{
  "num_hidden_layers": 13,
  "hidden_size": 384,
  "num_attention_heads": 3,
  "num_key_value_heads": 3,
  "head_dim": 128,
  "intermediate_size": 2304,
  "vocab_size": 16384,
  "hidden_act": "squared_relu",
  "norm": "layernorm",
  "norm_place": "pre",
  "norm_eps": 1e-05,
  "positions": "rope",
  "rope_theta": 1000000.0,
  "rope_fraction": 0.5,
  "qk_norm": false,
  "attn_scale": 0.0884,
  "bias": "none",
  "tie_word_embeddings": false,
  "parallel_block": false,
  "init": "normal",
  "init_std_qkv": 0.0327,
  "init_std_o": 0.00641,
  "init_std_up": 0.0327,
  "init_std_down": 0.00262,
  "optimizer": "muon_variant",
  "learning_rate": 0.00877,
  "lr_mult_o": 1.5,
  "lr_head": 0.0043,
  "max_grad_norm": 0.5,
  "warmup_steps": 200,
  "schedule": "cos",
  "final_lr_fraction": 0.1,
  "batch_tokens": 32768,
  "max_seq_len": 384,
  "doc_mask": true,
  "train_tokens": 330000000,
  "max_steps": 10071,
  "dataset": "wikipedia_en"
}
MLP neurons of a small language model. Each row is named by its layer, matrix (up: input weights; down: output weights) and neuron, and shows model dimensions 64-127. Each number is 50 + 15 x the weight over its row's rms, rounded and kept within 0 to 99.
After each neuron's rows, "fires after" lists the tokens most often just before its 100 highest values on Wikipedia text that the model never trained on.

L7.up1578:62 57 73 49 43 61 30 50 41 29 46 62 47 58 49 49 53 53 45 69 37 54 52 60 32 55 65 55 42 29 56 70 62 52 49 44 38 50 40 45 28 52 36 47 45 45 54 60 59 51 32 22 71 27 35 40 44 81 48 75 40 62 58 72
L7.down1578:53 43 65 47 38 65 38 38 69 44 48 56 60 58 65 46 40 70 66 35 50 57 52 52 66 53 52 56 70 67 32 59 74 71 69 59 27 51 71 72 71 35 45 55 37 40 35 54 38 30 35 78 66 52 50 38 46 62 56 42 54 45 52 52
fires after: "v", "V", "S", "War"

L5.up1612:73 43 27 26 43 51 60 33 51 35 52 18 53 67 85 28 45 24 29 50 21 50 74 34 40 33 35 53 46 43 43 46 51 65 47 53 36 71 56 45 31 38 43 34 68 33 58 46 64 30 55 53 38 40 30 53 57 62 50 60 42 41 71 40
L5.down1612:40 40 75 53 41 69 52 16 65 51 57 60 67 73 35 42 65 44 45 57 53 89 22 72 59 65 32 56 42 48 66 64 43 66 55 43 77 58 46 34 77 40 36 62 46 57 51 40 28 60 61 85 58 51 54 57 82 42 50 25 62 21 68 10
fires after: "D", "th", "d", "Th", "Dh", "G"

L7.up1129:49 65 37 43 44 63 64 55 50 39 33 82 48 60 63 48 57 53 73 38 29 75 78 53 22 39 59 51 58 29 33 58 70 43 36 56 65 58 53 31 66 59 33 54 39 40 43 07 26 49 63 38 27 83 42 37 63 64 94 73 77 41 48 47
L7.down1129:61 65 36 63 73 69 13 63 80 68 68 28 40 54 24 44 51 46 79 27 46 37 38 44 67 42 43 60 46 61 48 58 58 69 66 50 65 34 56 67 64 31 49 19 57 31 54 51 45 40 81 62 48 60 30 50 57 61 61 55 30 21 62 70
fires after: "0", "F", "NM", "Bal"

L5.up1388:47 71 89 14 50 56 65 37 77 49 25 30 53 56 53 57 54 60 64 60 36 40 64 65 53 65 46 64 66 47 25 33 55 57 28 44 47 42 44 73 21 49 51 48 37 56 37 37 48 43 57 55 49 37 48 59 46 25 26 35 45 55 55 66
L5.down1388:40 50 39 51 66 34 61 49 33 33 63 59 49 43 60 51 37 43 74 75 41 29 50 27 53 44 56 52 33 16 74 53 46 52 00 41 29 26 39 34 67 33 37 47 64 46 61 49 25 57 55 50 42 31 65 36 56 40 52 37 36 50 82 63
fires after: "W", "Ah", "K", "F", "22 ", "fe"

L7.up917:59 46 36 46 51 65 54 52 86 45 71 39 54 59 47 54 68 38 58 64 72 50 33 54 68 46 30 66 44 52 77 62 43 22 73 49 65 47 45 35 58 52 60 55 65 34 35 50 58 37 71 64 47 55 45 39 50 39 34 58 49 73 55 66
L7.down917:48 27 23 53 63 30 72 73 37 50 51 87 81 38 69 32 74 71 49 35 46 65 56 60 44 32 53 45 48 38 40 63 63 20 65 45 38 30 40 65 53 65 33 41 60 53 62 68 56 42 44 48 51 39 30 28 54 38 49 80 79 35 78 28
fires after: "ch", "L", "l", "pl", "h", "cl"

L7.up473:30 70 72 51 68 48 79 61 78 33 48 28 70 59 60 42 62 58 45 42 69 55 15 63 57 84 21 34 48 59 39 45 49 58 57 49 83 35 63 83 37 35 57 49 55 49 43 61 62 49 79 48 38 48 34 50 55 59 45 15 68 49 65 44
L7.down473:49 52 27 52 54 70 54 45 56 60 36 44 72 29 74 70 34 51 69 61 48 37 36 53 41 67 64 56 51 29 79 63 41 72 53 72 43 54 42 58 53 65 40 44 40 58 56 75 66 54 47 48 72 53 48 62 27 36 54 39 34 46 37 52
fires after: "-", "+", "H", "Sch", "−"

L5.up215:49 53 59 47 67 31 52 69 70 53 49 32 84 64 28 35 34 36 70 48 54 43 43 43 33 41 71 80 69 50 58 32 28 74 60 39 72 56 32 62 58 40 43 59 42 30 64 74 45 62 57 38 42 56 71 42 48 52 73 34 52 44 86 62
L5.down215:47 64 46 46 51 52 57 74 27 34 63 15 38 28 34 47 36 58 36 52 41 57 51 42 65 65 66 28 70 55 47 57 63 68 48 19 42 47 62 55 21 60 42 30 39 32 60 37 61 36 54 72 22 41 28 33 58 43 39 31 60 33 44 53
fires after: "Z", "Abd", "Mac", "Ga", "J", "P"

L7.up1803:59 38 62 38 51 43 53 86 67 58 58 50 47 51 60 34 36 44 64 31 82 13 14 40 92 54 67 40 56 57 51 62 44 37 39 56 57 63 48 41 37 50 88 70 28 46 65 16 49 56 51 70 58 48 56 26 69 45 54 60 48 61 38 52
L7.down1803:44 98 67 49 38 40 50 59 46 79 33 45 49 80 39 73 46 59 32 53 65 53 66 67 64 59 43 44 32 50 55 35 48 42 34 32 35 56 38 63 67 59 37 45 42 68 64 47 41 48 60 44 29 38 51 41 55 36 63 48 14 55 55 43
fires after: "-", "re", "Un"

L5.up1:42 55 46 50 48 32 67 73 70 37 78 47 40 49 34 64 54 51 82 75 34 51 42 47 41 52 59 44 40 53 60 50 18 40 45 42 71 62 53 57 36 70 40 51 71 62 56 41 64 44 36 69 66 52 49 09 44 45 76 64 69 41 35 34
L5.down1:58 54 46 28 58 72 46 60 59 58 34 37 39 63 45 53 64 67 43 67 47 64 31 35 46 36 66 53 47 69 18 52 54 61 47 56 53 54 28 46 61 43 50 26 49 41 55 70 35 51 56 49 47 91 95 50 45 29 30 46 46 54 24 73
fires after: "9", "5", "7", "0", "6"

L5.up2297:64 44 30 49 56 37 71 45 63 25 69 59 56 74 43 56 38 45 69 37 48 59 60 13 71 36 56 56 77 45 41 43 56 39 45 14 55 65 52 37 40 61 71 71 28 62 44 42 45 44 61 51 72 37 60 47 73 66 45 83 54 42 39 61
L5.down2297:74 49 51 65 36 56 63 32 50 43 51 69 60 27 21 44 32 51 53 73 24 57 61 47 62 39 45 48 89 47 99 44 68 41 58 34 46 48 48 55 30 50 29 71 54 52 39 58 24 66 50 46 34 35 53 45 42 40 47 59 64 65 42 59
fires after: ", ", "in ", "the ", "of ", "= ", "to "

L7.up735:65 68 66 78 34 38 89 67 33 35 46 68 68 54 46 36 63 35 58 52 60 24 53 67 51 81 54 64 46 40 19 38 52 39 36 57 56 68 34 83 51 29 70 62 39 46 43 52 53 49 63 52 63 60 49 56 44 35 54 44 73 67 60 47
L7.down735:35 87 69 48 59 69 26 45 58 65 47 57 66 58 49 47 58 74 31 35 51 24 39 69 41 49 47 43 62 47 70 52 36 55 18 35 51 67 25 58 26 61 67 29 41 18 58 40 80 54 61 41 40 57 67 59 31 45 54 69 60 65 60 50
fires after: "| ", "ch", "o"

L7.up442:38 41 38 60 13 63 59 48 27 68 49 52 49 57 44 55 20 41 45 65 37 46 42 72 82 56 64 44 58 53 21 52 51 19 64 61 67 65 41 90 60 64 34 56 48 55 29 43 59 55 74 51 59 30 38 29 73 49 55 74 78 52 40 55
L7.down442:37 51 83 56 72 67 30 56 43 44 44 83 46 68 60 44 42 56 62 61 48 62 40 47 17 31 69 20 52 20 56 55 47 57 77 68 32 27 46 40 46 43 38 68 43 49 64 55 45 63 43 62 48 60 64 52 72 68 47 51 36 31 53 63
fires after: "5", "6", "1", "0", "9"

L7.up1422:30 26 61 51 49 46 21 26 43 45 27 30 26 56 50 47 40 71 64 56 41 21 37 58 52 69 61 39 62 45 35 53 29 61 56 47 11 54 64 48 00 45 46 46 47 42 21 39 14 47 38 57 62 53 54 54 41 39 58 45 56 67 70 64
L7.down1422:66 30 48 77 32 65 28 37 36 24 25 47 51 66 39 76 32 49 62 55 48 45 45 41 54 33 71 38 49 68 48 62 53 30 51 37 48 44 40 48 62 39 19 79 11 50 46 46 14 70 51 53 29 52 64 53 11 66 42 52 34 63 61 56
fires after: "Y", "Z", "N", "L", "q", "az"

L7.up1007:72 56 77 56 46 53 22 55 56 42 52 56 65 32 52 36 60 59 52 57 59 48 48 45 70 32 51 52 45 34 51 20 60 72 55 52 53 43 66 50 40 42 48 45 62 52 24 51 64 45 48 25 72 19 75 40 41 62 79 37 45 60 69 76
L7.down1007:51 64 54 46 55 65 37 39 45 68 55 49 46 43 47 39 37 51 37 42 31 49 47 51 62 60 42 49 59 58 57 63 53 51 45 39 29 34 41 36 69 45 58 39 66 62 76 42 25 44 29 64 27 30 28 74 62 48 18 63 29 53 31 41
fires after: "M", "N", "m", "P", "p", "n"

L5.up1870:45 71 51 49 46 48 25 30 51 62 18 16 44 66 51 52 60 38 61 30 48 23 60 40 49 63 14 37 54 43 56 15 54 57 65 59 43 66 70 38 44 62 39 39 39 64 60 42 39 56 56 19 73 54 62 26 70 23 62 56 23 67 68 41
L5.down1870:74 61 26 55 88 58 58 57 60 51 64 73 57 51 58 53 46 53 44 64 51 70 35 36 55 69 58 33 46 61 57 78 56 41 30 33 45 51 34 69 51 45 52 59 91 11 67 48 47 31 53 52 37 44 41 41 59 48 39 72 64 32 72 19
fires after: "W", "Y", "L", "Q", "N", "H"

L5.up2015:49 36 45 05 22 66 48 40 34 39 73 50 34 37 40 62 36 48 56 69 43 62 56 63 43 32 50 51 52 64 52 58 65 42 58 75 45 57 35 39 67 52 49 27 41 51 75 32 36 85 31 38 44 74 51 63 47 66 52 60 72 79 56 49
L5.down2015:57 58 65 78 55 24 52 39 62 48 63 50 52 38 30 69 56 49 52 60 45 68 59 49 58 63 48 41 74 57 34 39 64 65 57 39 21 26 55 76 46 43 70 62 42 39 40 49 58 45 72 52 45 38 57 60 44 55 48 76 22 22 38 64
fires after: "| ", ":", "(", ", ", ". ", "; "

L7.up1167:50 54 74 24 50 67 69 64 25 42 57 15 52 60 76 65 41 67 64 67 56 66 50 49 61 30 65 80 43 45 54 33 57 69 42 40 56 86 32 60 56 53 68 58 75 53 22 28 54 59 54 52 87 79 52 47 70 60 23 61 39 45 55 64
L7.down1167:54 59 42 71 46 24 59 26 43 15 64 67 46 71 46 10 63 30 41 57 62 71 42 35 32 56 42 40 41 35 44 84 40 47 63 58 36 60 50 36 53 41 46 56 64 57 60 43 66 42 12 35 35 49 24 50 46 58 51 57 36 53 63 38
fires after: "and ", "was "

L5.up2252:55 36 26 55 46 63 17 55 54 30 52 42 66 47 46 55 66 58 58 71 56 59 38 55 49 30 34 35 80 67 66 64 56 55 43 52 77 30 54 43 35 45 56 34 51 60 13 56 65 49 42 36 43 57 67 33 63 40 54 18 28 35 59 30
L5.down2252:58 49 69 59 21 57 42 66 35 80 29 43 84 44 73 52 36 53 57 54 45 35 48 81 40 42 51 61 79 28 44 59 61 51 62 79 54 36 54 40 58 38 38 55 48 65 32 58 47 75 41 28 48 59 45 76 51 55 36 63 52 51 52 60
fires after: "H", "P", "ain", "Apoll", "N", "V"

L5.up449:66 53 61 21 34 52 44 57 55 56 41 29 42 53 53 63 33 57 44 50 36 47 77 57 43 21 67 64 47 37 66 60 60 43 45 72 67 46 73 12 50 22 64 45 43 55 50 56 37 41 49 37 49 45 38 41 39 51 49 36 51 55 56 32
L5.down449:22 44 83 48 50 40 70 56 45 55 57 66 30 39 47 68 86 41 60 31 30 66 38 52 83 67 58 25 58 56 57 71 81 39 52 45 61 56 35 46 41 49 62 57 21 58 75 07 13 60 25 34 57 72 50 61 84 45 51 46 43 51 30 57
fires after: "F", "f"

L5.up2127:36 48 49 82 56 43 42 28 28 67 57 53 46 75 25 50 51 67 72 48 48 38 45 44 72 06 52 42 39 63 77 32 53 59 52 28 37 62 34 52 46 48 31 48 65 34 53 30 49 55 34 49 69 43 60 72 36 67 65 56 61 41 66 37
L5.down2127:57 53 44 56 62 56 68 66 55 42 72 23 61 25 66 44 77 40 44 55 51 40 33 39 36 67 44 67 67 41 63 27 53 60 48 49 85 36 71 44 44 53 58 38 50 37 51 49 40 34 52 73 67 69 38 34 83 53 33 66 49 51 58 69
fires after: "'", "Ro", "De", "978", "; ", "re"

L5.up1460:58 67 64 38 29 59 63 45 44 57 31 61 40 86 40 47 50 50 37 51 66 46 41 41 71 45 38 70 43 50 75 39 34 62 60 56 50 52 46 43 46 38 45 37 82 66 23 42 52 41 54 57 49 46 63 19 55 38 86 43 64 65 53 58
L5.down1460:77 33 66 65 45 37 46 60 54 30 64 58 71 33 40 67 45 75 29 31 46 64 37 36 55 52 55 39 65 42 51 63 61 45 63 83 14 46 43 14 28 39 17 29 45 51 39 53 45 42 77 48 24 51 40 56 57 63 42 32 36 44 63 25
fires after: "0 ", "N", "J", "m", "R"

L7.up1768:52 52 36 63 42 44 62 49 48 15 42 59 75 77 54 50 39 74 76 71 20 59 65 70 32 54 66 43 34 34 25 42 67 37 48 58 57 69 31 68 16 58 58 60 19 41 72 55 36 54 58 35 47 23 26 84 36 54 54 61 41 45 55 36
L7.down1768:78 47 50 59 64 31 49 45 71 60 45 59 52 68 52 42 28 69 65 63 37 79 46 51 33 42 89 47 79 34 50 45 25 47 56 62 60 55 50 76 00 75 41 50 38 39 61 41 57 37 92 38 74 21 48 34 57 85 32 52 36 66 88 53
fires after: ",", "more ", "up ", "Inter", "of ", "to "

L7.up462:46 46 81 33 57 24 46 61 60 36 46 37 18 42 50 35 70 56 78 64 37 60 17 44 78 61 23 37 23 35 49 43 23 78 64 64 52 53 30 65 31 72 46 48 68 53 32 68 45 54 27 67 56 49 49 61 47 47 52 49 78 47 58 66
L7.down462:38 50 36 70 71 46 43 44 59 42 60 55 54 48 39 54 28 59 44 44 39 52 37 63 46 66 59 71 66 44 53 73 61 46 38 46 61 38 40 65 63 51 53 29 22 55 65 58 57 48 42 88 50 34 07 42 72 20 36 42 59 43 55 47
fires after: "M", "m", "J", "H", "j", "q"

L5.up766:42 34 80 57 57 57 62 40 45 69 64 15 33 76 30 48 52 35 70 65 29 55 36 69 37 40 81 61 59 46 68 49 35 53 55 53 59 50 33 36 31 36 40 69 53 36 35 55 34 51 32 45 64 75 33 55 63 66 48 57 63 42 45 64
L5.down766:68 52 53 63 48 45 45 53 43 00 68 68 54 22 51 23 45 68 48 36 74 54 52 47 78 83 36 51 31 46 39 43 68 59 51 45 44 60 73 67 52 64 62 28 68 61 54 39 60 38 55 53 58 30 60 41 45 38 72 45 25 84 62 43
fires after: "G", "H", "pip", "Ch", "L", "Val"

L7.up227:53 28 23 77 52 45 35 34 85 60 29 46 85 56 63 45 48 35 72 53 45 49 45 55 37 61 56 36 48 33 65 34 60 67 39 32 40 53 27 60 52 65 53 77 69 23 60 52 54 52 48 27 20 37 50 34 47 54 66 60 48 36 20 35
L7.down227:54 53 70 22 57 59 64 65 57 44 77 43 47 59 18 50 47 49 15 55 62 51 54 50 40 33 38 50 44 57 49 88 16 62 60 80 64 60 55 64 56 33 52 74 55 31 73 62 47 70 97 28 31 37 20 51 40 46 50 44 40 53 32 56
fires after: "- ", "\n", " ", "| "

L5.up857:87 34 79 62 68 43 59 54 43 45 66 11 61 48 54 40 62 47 36 81 46 51 42 59 65 42 78 31 49 43 74 59 31 36 69 54 57 67 64 55 59 38 30 59 61 49 44 38 45 64 50 58 58 65 40 67 67 62 46 50 44 19 58 49
L5.down857:47 59 61 45 21 63 37 53 51 51 57 69 54 57 57 55 33 51 56 30 52 51 17 45 52 97 56 47 57 38 60 34 64 50 77 33 28 52 55 12 43 42 46 59 30 31 49 56 53 56 40 39 46 79 37 53 54 36 71 37 33 54 37 34
fires after: "H", "h", "R"

L5.up1327:49 43 45 55 44 67 22 55 02 57 60 38 31 46 26 55 66 19 59 29 36 50 35 41 56 59 59 29 33 44 48 47 67 32 80 74 58 44 67 53 51 77 32 47 37 46 32 55 58 62 34 31 46 41 36 37 60 41 59 45 50 57 26 34
L5.down1327:46 72 81 52 51 36 85 50 86 01 68 65 56 85 28 64 39 56 86 56 52 47 48 81 54 48 59 71 67 50 52 69 55 56 58 34 50 58 47 47 74 52 54 83 56 63 68 35 41 51 70 71 40 29 67 55 29 60 56 38 43 29 52 87
fires after: "|", "\n\n", "| ", "ro", "(", ". "

L5.up1920:51 48 69 66 52 73 42 51 49 45 40 27 38 65 55 71 51 12 55 20 56 47 24 71 56 63 39 46 50 42 40 66 75 45 42 55 32 50 45 46 47 49 56 35 56 28 32 39 48 45 28 60 42 35 41 70 18 62 38 84 54 47 41 39
L5.down1920:42 56 36 53 43 41 74 56 43 56 54 45 38 25 48 33 47 62 71 43 11 54 78 50 47 27 32 60 44 43 45 47 37 48 56 71 55 40 70 60 56 67 43 69 51 80 71 64 45 41 62 32 51 46 55 72 43 57 51 40 41 58 59 42
fires after: "the ", "f", "The ", "a "

L7.up1325:61 59 47 77 63 74 39 56 51 66 30 39 53 61 23 34 73 54 24 67 54 41 44 62 24 33 42 49 40 48 65 66 30 69 43 43 24 33 43 30 41 34 38 29 42 31 31 49 48 37 34 38 57 39 39 76 34 66 58 30 30 34 51 44
L7.down1325:53 65 63 52 38 63 58 76 44 44 49 11 56 45 60 29 71 65 48 51 46 43 49 62 47 43 44 62 30 60 65 52 51 41 64 61 52 74 36 88 79 43 34 27 52 53 46 59 61 81 58 59 46 61 52 55 65 72 44 69 66 48 26 73
fires after: "N", "R", "|", "n", "m", "O"

L5.up247:40 53 63 57 54 72 43 35 52 44 52 25 26 70 60 54 55 51 55 50 68 37 51 37 37 37 41 64 15 18 28 52 56 61 73 56 51 70 70 69 54 64 37 62 60 57 58 44 76 51 48 68 77 26 37 66 47 60 63 53 78 11 40 50
L5.down247:35 37 39 38 37 59 42 40 60 60 40 79 44 30 41 74 45 53 42 57 45 42 28 31 56 37 39 50 82 45 48 35 54 63 57 44 36 56 28 56 79 50 39 60 55 34 78 65 42 38 28 45 33 77 60 49 52 44 89 57 53 62 48 65
fires after: "G", "T", "Dr", "th"

L5.up962:71 75 66 50 24 65 18 33 20 50 17 50 57 21 49 62 69 51 57 50 61 64 58 35 53 44 29 81 46 48 47 43 54 46 45 47 43 53 50 47 27 43 47 34 29 46 58 79 37 65 31 18 64 42 34 66 22 53 37 72 46 36 69 51
L5.down962:62 43 33 52 09 59 42 64 63 42 66 40 59 39 15 59 21 32 34 66 35 47 41 50 42 86 59 49 40 32 23 47 48 38 58 53 51 61 00 33 72 64 52 11 49 47 24 56 47 62 47 60 36 43 82 46 45 49 60 30 43 70 69 45
fires after: "N", "L", "Kn"

L7.up256:62 38 54 63 37 47 41 59 23 19 46 34 12 40 45 47 41 60 21 57 45 47 25 11 43 54 50 59 31 55 61 53 49 54 39 44 37 37 40 36 71 36 39 75 55 56 59 47 39 57 63 76 54 63 39 59 63 66 69 53 50 61 78 61
L7.down256:52 50 38 58 37 72 20 55 67 47 59 47 30 55 26 45 37 36 51 51 65 52 49 91 50 56 41 49 36 56 68 45 83 57 48 55 38 32 55 58 51 40 62 45 30 59 26 57 45 72 59 77 40 52 30 31 62 21 26 63 21 30 63 61
fires after: "V", "S", "ver", "van ", "N", "U"

L7.up1504:66 34 58 45 39 35 48 36 62 53 59 45 23 54 45 40 55 57 33 54 35 33 28 38 65 22 22 54 52 75 54 46 47 43 08 39 60 54 93 32 54 48 32 26 61 69 62 44 29 55 15 57 63 46 46 27 79 54 48 48 44 78 68 54
L7.down1504:66 22 55 56 46 55 22 42 69 65 44 37 40 40 45 38 65 48 50 45 57 50 28 46 45 73 73 40 44 62 57 51 59 45 40 15 43 39 65 52 27 43 50 31 53 35 48 31 21 42 30 56 56 50 62 40 47 73 25 59 38 34 70 88
fires after: ", ", "New ", "Texas"

L5.up201:56 47 39 35 43 55 37 53 52 14 15 34 48 26 30 35 52 51 53 69 51 88 49 28 47 39 63 41 45 73 49 29 57 29 73 22 42 68 73 68 23 29 52 44 27 64 24 51 55 76 79 22 50 61 50 55 30 69 42 45 65 38 57 44
L5.down201:34 71 57 46 51 48 40 55 60 61 77 55 63 65 87 41 05 46 41 65 55 29 46 63 49 29 74 61 53 39 23 50 44 45 45 36 33 19 45 27 58 72 63 59 95 51 69 59 38 61 69 48 55 49 50 73 68 42 33 40 61 40 43 35
fires after: "N", "n", "Kn", "Au"

L7.up1147:42 60 53 65 36 25 47 35 42 45 45 39 43 67 59 73 57 21 37 55 57 42 52 30 65 81 36 72 82 33 58 45 69 46 61 31 43 51 86 18 25 57 56 24 27 45 30 37 42 64 45 37 60 58 47 32 39 30 67 34 61 51 63 31
L7.down1147:17 73 29 57 57 49 67 71 65 23 39 75 55 46 37 49 64 54 51 45 31 51 61 53 67 57 40 45 40 19 46 42 42 49 25 38 62 59 37 18 66 65 30 25 78 34 71 40 52 47 45 53 66 45 63 54 65 49 28 67 60 64 35 61
fires after: "L", "l", "Rank", "Val", "Loss ", "Y"

L5.up2218:46 67 31 65 47 53 59 43 23 32 27 37 39 52 69 54 67 50 73 65 43 58 44 59 51 44 68 50 47 46 33 53 71 73 58 64 48 67 49 17 49 26 41 61 66 54 32 49 31 18 44 53 28 63 83 43 30 47 54 54 57 43 52 70
L5.down2218:46 66 80 38 59 43 47 59 60 52 49 57 54 50 54 72 46 45 48 67 58 70 60 56 45 48 60 45 50 41 69 66 47 67 80 34 54 32 55 45 52 49 47 77 22 37 62 68 66 73 33 49 60 45 54 40 39 91 68 41 32 52 20 16
fires after: "M", "F", "R", "K", "Sh"

L5.up1964:48 62 51 43 58 44 75 31 58 34 55 51 78 47 29 55 54 45 40 30 55 64 48 62 55 65 23 79 61 55 49 49 41 44 45 81 63 45 72 34 44 57 66 58 39 67 31 42 51 38 38 45 79 40 95 41 41 59 28 34 47 41 53 35
L5.down1964:30 18 44 47 35 52 54 40 25 49 48 57 28 50 51 37 41 47 50 40 53 26 54 41 56 35 67 46 47 85 62 57 71 51 58 64 54 57 19 36 33 62 57 47 59 63 59 41 47 30 70 31 45 57 48 50 48 35 56 60 59 59 66 55
fires after: "L", "l", "Ch", "the ", "I"

L7.up809:36 18 67 34 67 34 47 57 76 48 46 52 53 54 38 67 38 33 53 35 57 57 35 53 37 56 61 64 43 54 61 35 48 75 46 93 80 31 23 55 44 46 39 35 33 44 66 52 78 47 68 67 32 57 63 40 41 47 70 67 73 53 75 52
L7.down809:67 49 28 35 64 66 62 49 21 58 75 45 48 48 58 59 57 81 41 88 64 48 46 42 76 58 62 54 32 39 30 27 20 64 52 65 39 56 47 32 59 47 45 62 66 43 46 20 41 77 33 25 62 20 31 41 67 35 51 42 46 20 46 56
fires after: "| ", "\n\n", "'", "- ", ", ", ": "

L5.up1959:36 39 91 54 67 65 32 66 51 46 73 63 73 30 27 58 47 59 54 52 24 32 29 40 51 54 23 60 74 48 58 17 49 68 39 43 49 59 50 64 65 39 69 48 81 44 52 31 28 46 49 63 46 66 61 32 33 55 64 67 14 57 45 73
L5.down1959:50 71 09 69 71 60 55 61 33 58 42 44 38 73 68 52 47 79 59 51 50 37 36 25 32 69 62 55 60 28 50 70 54 25 42 50 55 34 69 36 39 29 53 41 46 37 45 69 64 49 49 73 52 43 45 36 80 20 36 34 58 56 35 51
fires after: "P", "-", "J", "p", "'", "Ab"

L7.up38:56 73 54 37 63 65 18 32 28 41 15 58 32 55 59 42 49 69 10 62 69 37 32 36 71 41 50 51 36 63 48 32 55 61 52 39 37 87 46 41 53 39 30 72 54 62 52 83 43 65 71 57 29 39 47 36 54 39 51 62 64 64 68 46
L7.down38:61 51 42 29 24 37 40 49 54 75 84 23 60 51 48 34 46 33 50 65 43 66 61 28 48 60 51 37 69 54 36 50 33 30 69 63 40 54 45 54 62 64 71 27 39 42 45 10 62 25 66 51 56 41 47 49 60 63 57 57 64 57 44 52
fires after: "and ", "of ", "a ", "two "

L5.up1855:48 53 74 41 47 57 36 36 48 36 49 57 52 54 29 45 71 42 67 69 59 66 45 51 64 35 55 48 54 38 51 69 59 59 63 72 78 36 66 42 71 36 85 47 75 45 51 71 36 43 52 64 45 70 41 51 77 29 64 19 17 48 64 59
L5.down1855:56 65 27 41 56 64 53 53 73 63 52 52 68 45 54 63 81 73 68 39 57 49 56 50 57 56 74 43 59 40 31 34 22 46 43 52 55 38 33 43 35 64 46 44 46 55 51 47 15 58 47 55 31 66 56 69 49 64 32 49 48 59 87 55
fires after: "F", "N", "f", "af", "V", "emp"

L5.up1035:37 51 64 37 25 74 63 65 51 37 28 39 54 56 35 57 57 56 59 60 65 33 62 37 34 47 49 71 37 76 38 52 45 56 64 48 54 44 33 67 63 20 48 66 69 49 26 67 46 61 53 76 53 45 31 01 44 42 41 37 28 60 57 49
L5.down1035:65 28 72 45 92 45 55 44 56 71 54 50 22 76 23 41 42 81 54 53 47 61 68 80 59 69 53 51 46 48 58 43 46 53 36 63 47 49 75 64 47 38 31 47 41 71 66 44 89 49 59 48 62 24 76 67 44 33 42 56 62 20 46 27
fires after: "v", "W", "his ", "K", "Sw"

L5.up35:50 27 53 70 57 93 47 49 50 48 43 46 33 49 50 42 82 62 33 62 55 20 70 44 54 69 65 55 36 38 59 57 62 46 52 63 49 47 88 21 62 36 34 30 26 53 65 63 19 57 89 82 38 40 39 90 51 40 28 65 49 45 57 52
L5.down35:59 45 59 46 68 30 50 39 73 37 48 54 05 52 60 61 47 56 64 52 64 66 66 41 53 62 42 52 57 55 14 27 63 65 71 47 43 60 53 51 42 66 59 64 58 48 43 42 58 18 32 53 48 59 40 20 37 21 51 40 62 47 54 61
fires after: "c", "All", "ch", "Ch", "F", "D"

L7.up2209:64 65 55 47 51 41 70 27 53 65 71 49 53 48 27 55 34 42 50 27 35 52 63 93 48 36 74 62 48 59 63 39 52 20 48 26 50 62 21 73 38 50 20 54 54 22 57 37 35 37 68 80 32 70 43 70 66 47 43 55 67 40 40 47
L7.down2209:50 54 30 57 52 63 22 54 56 35 46 54 57 55 57 37 70 30 61 18 59 51 22 40 65 83 61 69 58 36 51 56 44 75 63 77 28 57 71 41 59 33 60 57 51 54 55 28 69 33 33 26 47 38 30 47 30 33 34 75 38 36 44 51
fires after: "| ", "le", "Brad", "sh", "eld"

L5.up1919:57 71 51 47 48 28 44 55 58 70 46 33 41 26 47 36 46 58 33 31 71 42 40 69 51 48 51 31 24 66 30 58 55 51 15 58 60 50 40 61 23 45 66 42 29 35 45 61 50 49 58 32 18 43 36 45 32 33 39 60 45 70 35 45
L5.down1919:38 51 47 57 42 42 63 79 34 53 36 30 73 72 66 66 49 48 54 47 52 37 48 38 84 66 40 49 54 39 55 08 82 47 42 49 45 50 61 33 39 61 59 60 25 61 44 27 46 70 59 43 50 40 33 52 55 32 72 67 55 50 60 43
fires after: "-", "f", "ac"